From a checkpoint of a small transformer trained on Wikipedia: vocabulary 2048, RMSNorm before each block.
MLP neurons of a small language model. Each row is named by its layer, matrix (gate and up: input weights) and neuron, and shows model dimensions 256-383. Each number is 128 + 24 x the weight over its row's rms, rounded and kept within 0 to 255. Numbers have three digits each. A neuron's up and down rows have the sign that makes its largest values positive.
A block is one neuron, or neurons of one layer that tend to fire together. Before each block is what it responds to, as a language model described it from the Wikipedia text at the highest values.

Description: Final suffix pieces that complete an adjective or participle split into several tokens, e.g. slopp-y, predat-ory, r-are, ident-ical, suspect-ed.
L5.gate289:140146132147154129125134132136152153126078126150095135190144116182164115113140130117157157152165142146165165127142159142108112131105123093081166129114125123092136115133100137133144113124147119106139159100136130117160133136129094161123124191139096139133139103108142094148143140104145120164116091133136157137137196161127167068132137089106071110122149123161121123149119132172194148155132
L5.up289:160146081133143132096128116102111120141101136088105118153149104118155114096124149140136105155120062120139182144122098153079119162113112120128147127059088089155119125142128130141145149090083139145112140130170106128127138130114127141108170124156096137130119134155154152136158159111127132189150112110138140156116142060105181092109143109130097146122163088117138115151122158116113073160158

Description: Short early fragments of a longer word still being spelled, mainly "ele" of electoral, election, eleven, electric, plus pieces like m-ale, mo-le-cules.
L2.gate102:122141109103089124147128109080152127152128162086172112094153126157097141124163089130120112099158107109103149138111086100100106136170153122119100124117167150064135123153134110137080111161125141108109118144131132148121143129110100128134164107119106145125099142141107109152113133120120109142108105124150135149096140149090182106150140118131138130092124144148144165132134127090131117153123
L2.up102:114109136122091131127130124132108169163108072153135124170094129109159135143121113110122157128115148097141128149138111140117183128094120095104142127140114103120072082136156137120101123117092140112111110078110122110133126111180135120078112110137140080116126104122115152124122114120146131117103133147130138134168079149151148151149143069146125053104115134116186133155114151145114150125144
L2.gate236:137128120188154092128144118123108075132137118157183139140173144130180153132137108129150092120108118106093118124169065101148091160140094095157135094138116120122156139146174127091122120102097092120136107147130155117109142114139122132109158123144184146160123105138124183164114131087121162125137094106132141105139133094140115117098146166120140097128104137125123110118172143113103140114132
L2.up236:146130113169128128158141147137174104106127160130168107165176100104169137108145075126111136124093122154161151110146121097115156125111157118151124115168087131117157122149112089148076093110172101127139057131101149158119163154159148172104110105178183153177123107146115154153093132110159117105120111095127101133121111138150118165123148148084120097131141125122137147117149134115113106158157
L2.gate254:094113122110098122108154116092133109105154102137149142088148155076119095094092143116108143101141145099118121137142111160126114158103133063160119136111121134126153183150149132117121143115076101139106147142158121128129146056147098139122118101151153103149116102113125127155103160141154113165139131126133147104130136105116145181150098088104130110149075171100140140101122167086143089133121
L2.up254:126151159127144106138144119138113104125157170136112142114143168101116135174138120112131110128060147105141178094113100158170156135150151097129085134166151139115118163090171141121119130116090118112103168105099137109088120152092095130138137144146129122127102108159122105122166155144135104113133093127143141094150132127138112179141103104143174115079062090107132158110120120132097112110116
L2.gate671:159124120138155096122118119116155180144122111128184150110142140090116086110116132086177144158106073136136127091106112110126129166176140120117170113149129116160128127115100142155125141127146143095152127131128134099117133119133144098119108117137100101134106108134126101097170132139116103171162073120178114159118151101122143145125127113145047127113158155080136119126151102161151136106143
L2.up671:112133166107129169145130112091127130120113063157135101166092106115164107082137106123153136125121171169123115144134132135139127119136143098141173147155124123117136100120140168151092161136135159094163182136189103131132138151152081171139107107131083130153133124163123139124097127106116129099138152115165133111106097092143140117175107137107093106129143151097145132097164151141159137095162
L2.gate811:130133109135095153142099114111115122157153156156133133136121114121141152146153106103145143117110158094094157089169158100192081133188104130160110147145137113110111105131140100134111161149110133126114139130164165112121160113126094100098111104122115107087138147112131106146123133140144103124142143125113124131112087095123134124111158137146141120123125109121125173162158127113060095132127
L2.up811:128147144113157134158180120122128123120086114116151139138154083166160150159114151132143157169144143143106121149164140125123093131093139114140164130148130137153119106124112116156097120115153067139130129128125181161139132131107127078165167124121122106139160159135096142163151083102144155184166101144158146112132124108146139129089154119107151144130104093152133100103155132126117126126132
L2.gate983:149173184120186097126127091129105138124130136157138141115144124173124160132135136074149129151143152144119151105140133146154133125118119109152065098108111098154173122104152080097118146127132129076124137111124137168119115107114142155135136115147092149111163120155148103110157088126124126122096120136128084146131100125132116068111114126129144155120148134121120155110113147096112116167130
L2.up983:094143166136124132150109142126115119153128129126119137132099149101091145118183135089084044118123168120107118142104133133098123143110109121151113118139129115112106115159118077125100166123124152055116181139155131126112121078104118191149112072145109158155147138085130144114118154144152097121173106098161114116168127144108111139100115130137159130112121139128129082117176144148134124170105
L2.gate1021:127144143107131098129176091085131121086085120148128134170141151156090105143140128099114108142153154105187144147143106104137132174155117085171140129120145151100129120112125102100119112143162162133123121067128144153137132125127131123063151093121152122145131135119134147098113105119133123158153103114163184108115112084104117112126117143066171107175117135134129126068134119110125156122163
L2.up1021:119143109107122167130141140165136118117073131146132145115108149180110149104123147143111160170114118124077141146172117112142145141130120076125123108100147125130096114138112144139139147132149140160140114104106137120124154152160167118130150077131079177089135165136153157151136162105125081161098134135155139122162150097162114144149130119136113118201120160112072130105082061110118112104168
L2.gate1037:092137187138150148117148123118128121168142113167105119129112141141147153134120086091147140130094136111107122131162109123138163160127151092148173159131108119101119127108097078106142137108107130099110125108168174139135116140155114123095174146153166135115156113127087165141099175100102096064125103140148140112125126134106171153129131098156099108142097124144117121154171096146138142175151
L2.up1037:108115143121157093113121132122132127164081161087112148128151103121127157105112144155125125106083165120135085107122140122137102150123128144158132116112165154108139079154125112168092149116160105091158129112071106099133122116117110101100187070123119132135104135166121129141133128155131165140129128111159160150095115134102121107095125101110086144113129145122141121087115126140164122156162

Description: Short word-piece tokens with e or l inside multi-piece words, such as p-le-a, ele-ctricity, Eight-e-en, Re-le-ase, and Al- opening names like Alcon, Albania.
L4.gate227:143123135116122088122152143132132084113069114163143111110174119122144104071167134137135150114092110128125132098166113098155140105123138157146184140127115110114113091107115176171156132102096108117145126117122143109131111106135102122145179143142115144109151092122140087100150146125170133128107059144120074140104093147132096112124086092145132096169173097104100133107101104131140135095106
L4.up227:135100120162159160155115128142106115176158130126145129102136122133089166125116032142145097128113146111115126129150115166143141104146109105161137157156185155172109118136105187140102135143167130126169141123114109115129122123100148126123122118177088118145128114138130124152144136137123130152154104102139172089124153136080136113129143168106118110157113089125148121181124182164125142112067
L4.gate332:135150127143140116141177139097123112144127106094146104083122118134112158111105121129154163125126144151129137160143098135134134138144116136106173154122157125158112122085126087160136119149128146130152172150115156109132159111096124102119150165125145157114114104133125105127137136139118127135132135137148170157084162131147129136134131126129151162115114127159137180150158079136121106136099
L4.up332:131142111158141130105127130110129136099130125143111103132137168082085159119116116132141163167103173114101145160109120088129133132151085149139113129131137129105172123130122133093141125102124140162101121107138140148127152129124125094160122137084107135150167131105083135137145134116154097117098138123116159163170101125115131081151131139127136176121160123129148153137096090135118095109150
L4.gate407:115143122150130080110093124082118147120103136102161115112135156138138127132101149138146096167082094142125172103084164114106115139128129125119143174135100077088157117150136095141097084136072093131133112108104171133132127073129169133074150123160109133130164125113145180137121154133179123146146140116121141140140147141108143168134102129137128133136114163134120144116144136128125106123130
L4.up407:157136094127144190174119111106149093084095147132113142087120135097129120103148101097186164089101129139103111127099122133128165122090117149128094102146131163115106074098136102146099137114107100095136109099133156119110151125147147137121139151149110118082136144117107170121101132138108110141117089159145117135119070142113158144103098145144141130101135097161156140146144091130095146146143
L4.gate458:141089160133149110105140098145132140088129113120118105095162171105134133066136137103183110167101129116130122134185127120135133092109144095150118081127158122122106148135147105106117139147113138127160104108117135142137167169128111134116164106174125103129121144114127183117123103107125151105165185136152161167137146120139104100143133107157118118099110121133139141107153126149120102163113
L4.up458:129109138130174142099122135169103126112122105152126145162132158120095133166139110091132122111141136109106165115142136132109125130132139157106116121145116124088097132104092127092120126119129174126149111123171145192136120142144086104150142134146127198095097144077106090120137105120138125169134150113145123137139130134093157156133132118136112144104121135134142106132174139094133084174132
L4.gate511:151122119136073121137106107157086112138108175158126084110136114124116109133116134135110128144149130104131173133123117157167146110169151110134095110080113115111134072095143141138122131170120104134131087098080123166128091112136124167136112139151111161095090146136142140141112141153146124143167087160104129135069141086162181137084153124142125119155118114216113159119134114131142153112128
L4.up511:116110111167147125106107122094181126090167142103117107115153130152129141169107144094120136127163160192117108119149108141153117101097122161100106148174114141110110105121130129126148118138120080103139115120104134091200142125101118137098110133121141169139128143167182119135146163161140120144141145109155100108124111147159195157112160127168139122105133144155107071146124129143167164167131
L4.gate1063:074132122169109137143106119148174157105136136132114128091119120143164112090128141159124187157107164175089119091130130176133129154115121101132132121134153091121162112154145109181144145126073137106149087121195155121165113117128145116110087111143158107106140101135076080150123126105127147153101159120135175106124108151139158113084153134083126150106125080147109161131130093126151100150103
L4.up1063:146153137093131152142126159125118155102108119127137133106106090162137123115140075120120151112131132163144140112122129089076129141144137146092140160128108080128142132112142085103111132158112125118131093141118145140149122077128116142098109119127141139117161167115116127125152099157096149137100124114145131142063160150121129121081123086133133091167141152146116129079146108137150165162111
L4.gate1402:157143134098144114116145154115065179128124136112100101131150113148131126107093102143113092151126140147116148117161147142104106135136125102165125140163108118129075112083116144098104140126098129170075139126094118126142077149095119144150151128134141147108095147113189158137162130160128117161110159121161124110128095151145145118155117105129145152090129149185129106117105107114132090138137
L4.up1402:102149133136162153133122169135138126131142111110118129150130143135128109152124142121131087195124094136113150093107109134142118128129105111126145123153099116147123118128098137151150099137101102119109097085111102123165116107144089142113133116104086132140121137127164161191097095171059163132137166134139125143165109112155132111144097118123138110108124158106141127106134109097111135119137
L4.gate1440:146120132141144090145141117157140146156133127157120151169125133109121153132131109136167133144119116124108125136118168103126204139097102090148109116131139147162128119123100114158097128111125121120067150121088140095144149129101127148092122130129110114109112120122135128128119102147112113163117139116086138132127120129139086156112125153162109124142189122146119098087133130144153144091171
L4.up1440:137156142133101090161083096180109113136107101135124155128118111087119142114102126133159133140145112127104118088124178148089143116101112162129160118190144114122116122138096131142088154094084117171172137154111180137065171113134109134067128114117136100106176108128130117133119124185116111154173116114122120147113112094112126151100098140139133127106163124152139144140127145130157135133116

Description: Final word-piece that completes a word split across tokens, often in reviews and descriptions, such as slopp-y, prais-ing, somewh-at, posit-ive.
L4.gate88:141103133168151116154120167088115125127121108109134156184128091138132110122144120157136143133113126135145143104148104112088117123115086148150115084129148134152130122072115137101132100147097116085131100159166112150137126130111117188160094116155128160142122083093138135117146164145157146130152094142125145136086142132139089136078086160156102100136112169153142129103118140127152146125142
L4.up88:142189138129138125150098148140133162132114140130163114144117123121155127160128123172133168110117120176083104113147122102110131149101108122113105094122126140160112152141058120126150089131112159163103123108122105146123119159154115157126130135143101173107141130125110128125124124121089105120104128130136177139149147143090086161151129102139147120154110157149124137165136138145082123181148
L4.gate166:117136118144136155088150116113102123125076131159132110129112145096141143155134144150153114103080129145097112153115136147143122122136154154126158126095141138126153106182153131101143098163105117101183142154152146111132132139151086167051163146106156098130127110126131101142127138116137146095144142170144125149082147132124120129131143116170118126114158175055126097154125141144143111131116
L4.up166:079146137126140121148138160089103109138135128140126114142158124171089089114088148141137116157158144114097162146126100156140130110118155133142173131130128126094126160075125104113146088155101111093128168139161158089128112167164131155110153106136160129126117112135109110113107122075089109121126130111123149094132181132081136148087132137074129134161146160142130123147099096103087132132121
L4.gate345:100139110168106161105114152115158110128129147158115121138142128077113108045143077124123135146142145164148131105146154137157160193137147104136145084122141133124146138135185117149162152141094121174123133127170136123161098163137114128153160087131120111114116164147156153066142129096138130134119152115139180133106100136144126143126130126122122150138089129086131127103164152115130116092140
L4.up345:162129139081189152114119141133141114118117097086129157141209107121152120122096121140099121147120128086117137116149106089119137138127123129135148134133113155148086129132121134115130172116082092156095141121121134141121141082160119198080126157148145129110120130141109127106175141104124083128148137138175129105144122108125093091145159139116100134130122148135147089165128154132148113074122
L4.gate562:135113103119134145098140139115158111141113131144126096131134120106083117150121201160151135144156125078153154166129140118137096065133173103088162121128178135126138109150141157111139135163116132147161142181093158129144127084123105183100111121128133125143138116141111129103167147166135112131097113127114152135107125141154126116086090123124121139107141148109132164097105138167136122133136
L4.up562:098128132101124100100147107110104124133109143119118117117154099154101161081167126138106111154099158104176124144131085138136150124125157146125123142132151135098182109115089136131121142124090089152134165118099123112155112158122134099122125129128108124174115146097127137115101119113093158131148153150168087137154127098098174107098118101105121108114135125176128170154139136105128142135142
L4.gate716:122155115146150127129127115137116137131173128121147160160125099151081089096129112183146128129126086157139147130130105141101092090127135149103152139143117131114124126140124095133128133105122154117116122113117118103139109144135132139119138107135100139158139162132152118121143155133136128151118121170116157109109137135146170113106158163150095100112161144101089134109073146118110119161181
L4.up716:132123150078136105139085130136113139162109172123103112132134132116168157165102132160081076144160134104121146086171125115069119110151090130114167137128148156129133086113106113122124074119097151124096100106092099121135161166089090117129138157099141164105146113076131098106158074155147063125144110135146120113078107156148131167128129098095143165138140125108119138146114091123173136141108
L4.gate1005:119140104179148128118126168170148106154094107095129157140144125145172109184059132124136162156160139184124115145145161127116140125125147119164130112133094097123180134154106140124131151141119107097167110139151145126150122097143117140098130162112126109116090171137131117142135129120098148092147148128103161126137137153120130127102122150117164112127123113069113133145171124149148147091128
L4.up1005:117127142165147134097116112100157129103106132138122146164157112100112094140127095098129136146150101118131158169155109102119156144120132138117163126145081115143118070123094110138140157131117124184125131130144175121145118126122078131131118142162114174119132143107143134154136134181158119124112104115142118121140099143088118075187137134143116136114130125142121118146135143164118155136115
L4.gate1335:151135144144135149141098132123129205090173114071111131162120135137135141146132137121108161135143106141155109144144117094118119109122124110164106144095143155111115109141141094113111173173111184173119102103151123086140093134146070147158153129121158124139119127157144141115161112157082162141140148170094170111117153098179126134125138112116141133146119153136179132118096183132092153139089
L4.up1335:148112142139159106169125146110044130139178104141125109134148138117142081148112145125150164140125105140169140162114143147121145132128131164116108124121179148168125098122087142120173119128146130206136138127177128132146126109147155098103170145156158131178123118134153115165173134129136150128142144161107144131090113170116119111130106114140145133158173097118130120157086120117127134106148
L4.gate1406:128116154157175112068133121143125142133092108139117110157152115114157117123122157117089137140136153151110156134138163159138159129118158118121136105115137117117154105137112070149146141109137123120138165172155122133150076152143090131106117120146125156180150140125141147132170094123129091135145128124112136112154144109154145116137151137139121116154103148146101144179121111110125110125141
L4.up1406:158143080128124102127143107121075144124110135097143128189157126110135137104138059114068123170142182141132182134150140115117111101088153112121148108115111111110138122086113127171152100139107152132121135117113131143135176131161129136072151133158128139131152138167094122151146155135123165126144148125121142116122169104111157106110163135109132147096148122159095111177145123126179142139146

Description: The preposition "with" (also "of", "by", "including") opening a trailing phrase of added detail after a comma or clause, as in "five bays wide, with a hip roof" or "elected with 17,903 votes".
L5.gate577:150074076137115086150135202160082147154118100123144176124124134144150159155114149139124138094134169142114163112138150142145175107147102115089109087163126094095159140150076107132136096142107132127122122125134145103143100120122115108130098142128122117159126081111109109140172157135142128121094125151065124095142127124120126126110118130153101118079139103107130101175112128149103096135130
L5.up577:104147092106154125121138133140174121143122113103074096120127094179164131125155107135093139166090109168145147135119142113085144141154100120152109130122140063113100122139097103127102113120131158123117161153088124125142199128164096125139128091100137085183121130162160131132143111154142108113092113122088084141119144167141136126113117147099179123099109133115049132119130154156097132112150

Description: Fires on the main verb or auxiliary right after its subject, relative pronoun or "as", e.g. which had, as having, she played, wrote, setting.
L2.gate259:133074149150147091116142133142130141148130155123099105111126163076129169132106149095144128119139136152158164125147119139145142115179102127122137170123088129134102119108097118091132130142132110120110083174136112111105085129120146139121140107155085109142107148097137126145144137111124133137128118075102165111157117149158162165158121122151149128087136117145097133149122131112127135122084
L2.up259:166103144127171077126113112146102151145120128120145115104147144073143099122080169116167140153153103110132151120135123124174143122160084126107142131130117134127137124138113107115116149169188137086107123167132132116082106199129098112151101156132116133145118166123138123146133162123151129128130106127117128095131114132148186145117099125155121142081133104102086144168120135154118129135145
L2.gate680:120109152100177065117110187133124147150146133096160161125108123082093077113133147114119121147149117125102121169158139114140141141141066140107076121138157110115087109113117115118110133133157120121101125152099103122139175128132165180142128170098144134137095136128077102124131087118178123154161121098127160178144172093105143114151144147176110113114126164138118107127148085133130107150144
L2.up680:087140134150178119136136097127134134151078133156123130160119120119127160130128115139138160099118130120156110129119063140093140134135148139165146131113103148129107124130124168127092134192096104108173164127108120164158122109165128137110109129106108100138142153077154090094109151087149134152099137137131150127151095135137101108146117145121149108121146106136174084121140109136124130158128
L2.gate850:164114128137137086118125135133104128143107108165131154120081119129086138122128118122150123130115108137126116164104120148141150078144142145106172093146087121138134127091174127170125131077132134095136157101139085084108107140120113134167136135109164093177119166126102132125156118140126136109096156115130157115125098096113125116144128121091133167145156119102088134122130133143103148104117
L2.up850:164121137154108091090130123140158098164115117143153128106123097135111109155120094119121150148160127107139122138167129132127163132167105161137195173128171139061145086119184138128138122132074121132091092158119126150113074133126110115132124127111156183140131130135102108171139133099108159148150116169122090096119102106090157135143155125128175131148104129135100135129088081132098181112134
L2.gate937:118127113110126088092124103155160135118139098161151144139140152165129105113139118100096163096130128104137139143155131145131127107150140097139139171091120158127137100109107128124135156126104138115126104160122122179125168092116157173058087126138116150142144150109078133115107157114124124106135103165114125125111141110104130132130109142137171140143159103148093177162128123109116178140151
L2.up937:146157127106112146110167145128143149106111140071113122095099172128140114144105123111134172128192126125149149113172145161118129162127123126116125128122123136136144136080100126139112097130145127071175139081159172133149159098101127128159131151135098151124094099127118159153137128096101087124129134131104134120082111127137157130132201158110171117077118137153105154108144103140123140141142
L2.gate1085:133095138131146152139164095131170135145130122127152111133138133112152139155103136079154147116094146160163097137142088160132102100157111106107056158130117135152143130125169125097151092147147086130127136156129178118103151136131144168142112128095115130145068110076085162111095155119115117109127146184164087107124141143163102130128125125120116123114154115135162190135156115115130114163131
L2.up1085:123127123142184120098119114119110126162144117194131106097131149134140107132124098155156094123174125125119109149128150124109139146173109122117095111122156146125136084088154104152142128102139159170148131119136099150154089100109110176141159111134099142134075152141130152178133142100083124147146147132138115124121143118091145122150155103164134117157128121156094159117143107130150127081158
L2.gate1192:126116092146149131131142157161131143125142124105112176134125127141100111135134185100152117163142089115116185163159084127124078133100130142118154093160115108145127133134096107130120140170095117102112140154125138106137120167146123158168151183139148121125132171089162107136150151145143129136127140133117141132129118150137153100138136122163138152146104138130127110115088142102130125117103
L2.up1192:142151133102109092113137126138134114139107122103090186096149124129160119131103122127149123132087091153122136130124117159151168121141109123142097153114114104113148131148105126113146135153149152086116131130118121127131133139159160124144122115120171093103134154106084121109110099175148123148151174120123113138142143109134137115177110080157123107161119107121145135103149125135114120111095
L2.gate1234:131109182117093088094141148052139158120085117109144096149134119143101121169131157115121127137092130157131158133131156169132175122113127151090158139135129111128158113119134136118115087120133115121109119089136117132119101128102129138130166130148128152151088134136145134151113132075149133150151112133167153103119131112110143078131158146117118106139121139080138126089107134106103112087169
L2.up1234:097112146133129095096150159098136134115090115140118104136121129122118094135146104143119121130126134145169134172128159165141175155162122125151152141128126072137124146154126210125095087151155123109100140076090087153154152156123168104133157150134080176124070124109141081201157151135130127149097135099140134112139142135162143153153134133136101130132159126123116119099134106145140109152153
L2.gate1275:096123139085111159106132072144141145133142135126119081134090160114115101145086145131144145087120100108112145145080171155086123105099099131128147120091140134153123131107126142119121101140141118124086134167127161109152126103112128128129174143114118100150124139124119158139148137154132099117107170154152132150116105152174126143140140118150154109105127123118136109120138176130150134136158
L2.up1275:140142149131113125156140126158113117142116147137121114084127137165156142100100088092099096070131110121130155138097131138104120124100111094135085162131117129111110153114141117101113084192153101110132101151153124127134116161162123117129138118080123139091149153130089086128151147142137185120131102097145135103129120121115121104140141123139196100118136114120146191090122150159112120080159

Description: Word-initial or inner "al"-type fragments that begin a longer word, as in al-so, al-ways, al-most, Al-though, Sal-oon, anal-ysis.
L5.gate575:137125138103140124096170170107180175134134126186086094104093154112121120069078123117108116150132163124153159133123100111159125151132131156174081173129143190123113159135116120144128192142118090126122118145085161110130139140118118130131119133131157161105135130176123128123134156169108088098162107093145093107141112126136165145121107097086086114113097131167195134128135119124149153136142
L5.up575:173184144092135143118144119103157118147156153111118125200095183129155121134136098136085117120118118108130114133120125101122156108128138147112067139128130094155137145172139135123167129103096085108098141147060139132116131104138091115159130106068178097122128123089160148100123161109171113119075152095150152133110140119164131140162094108192152097106144153141101138171169151107113108135099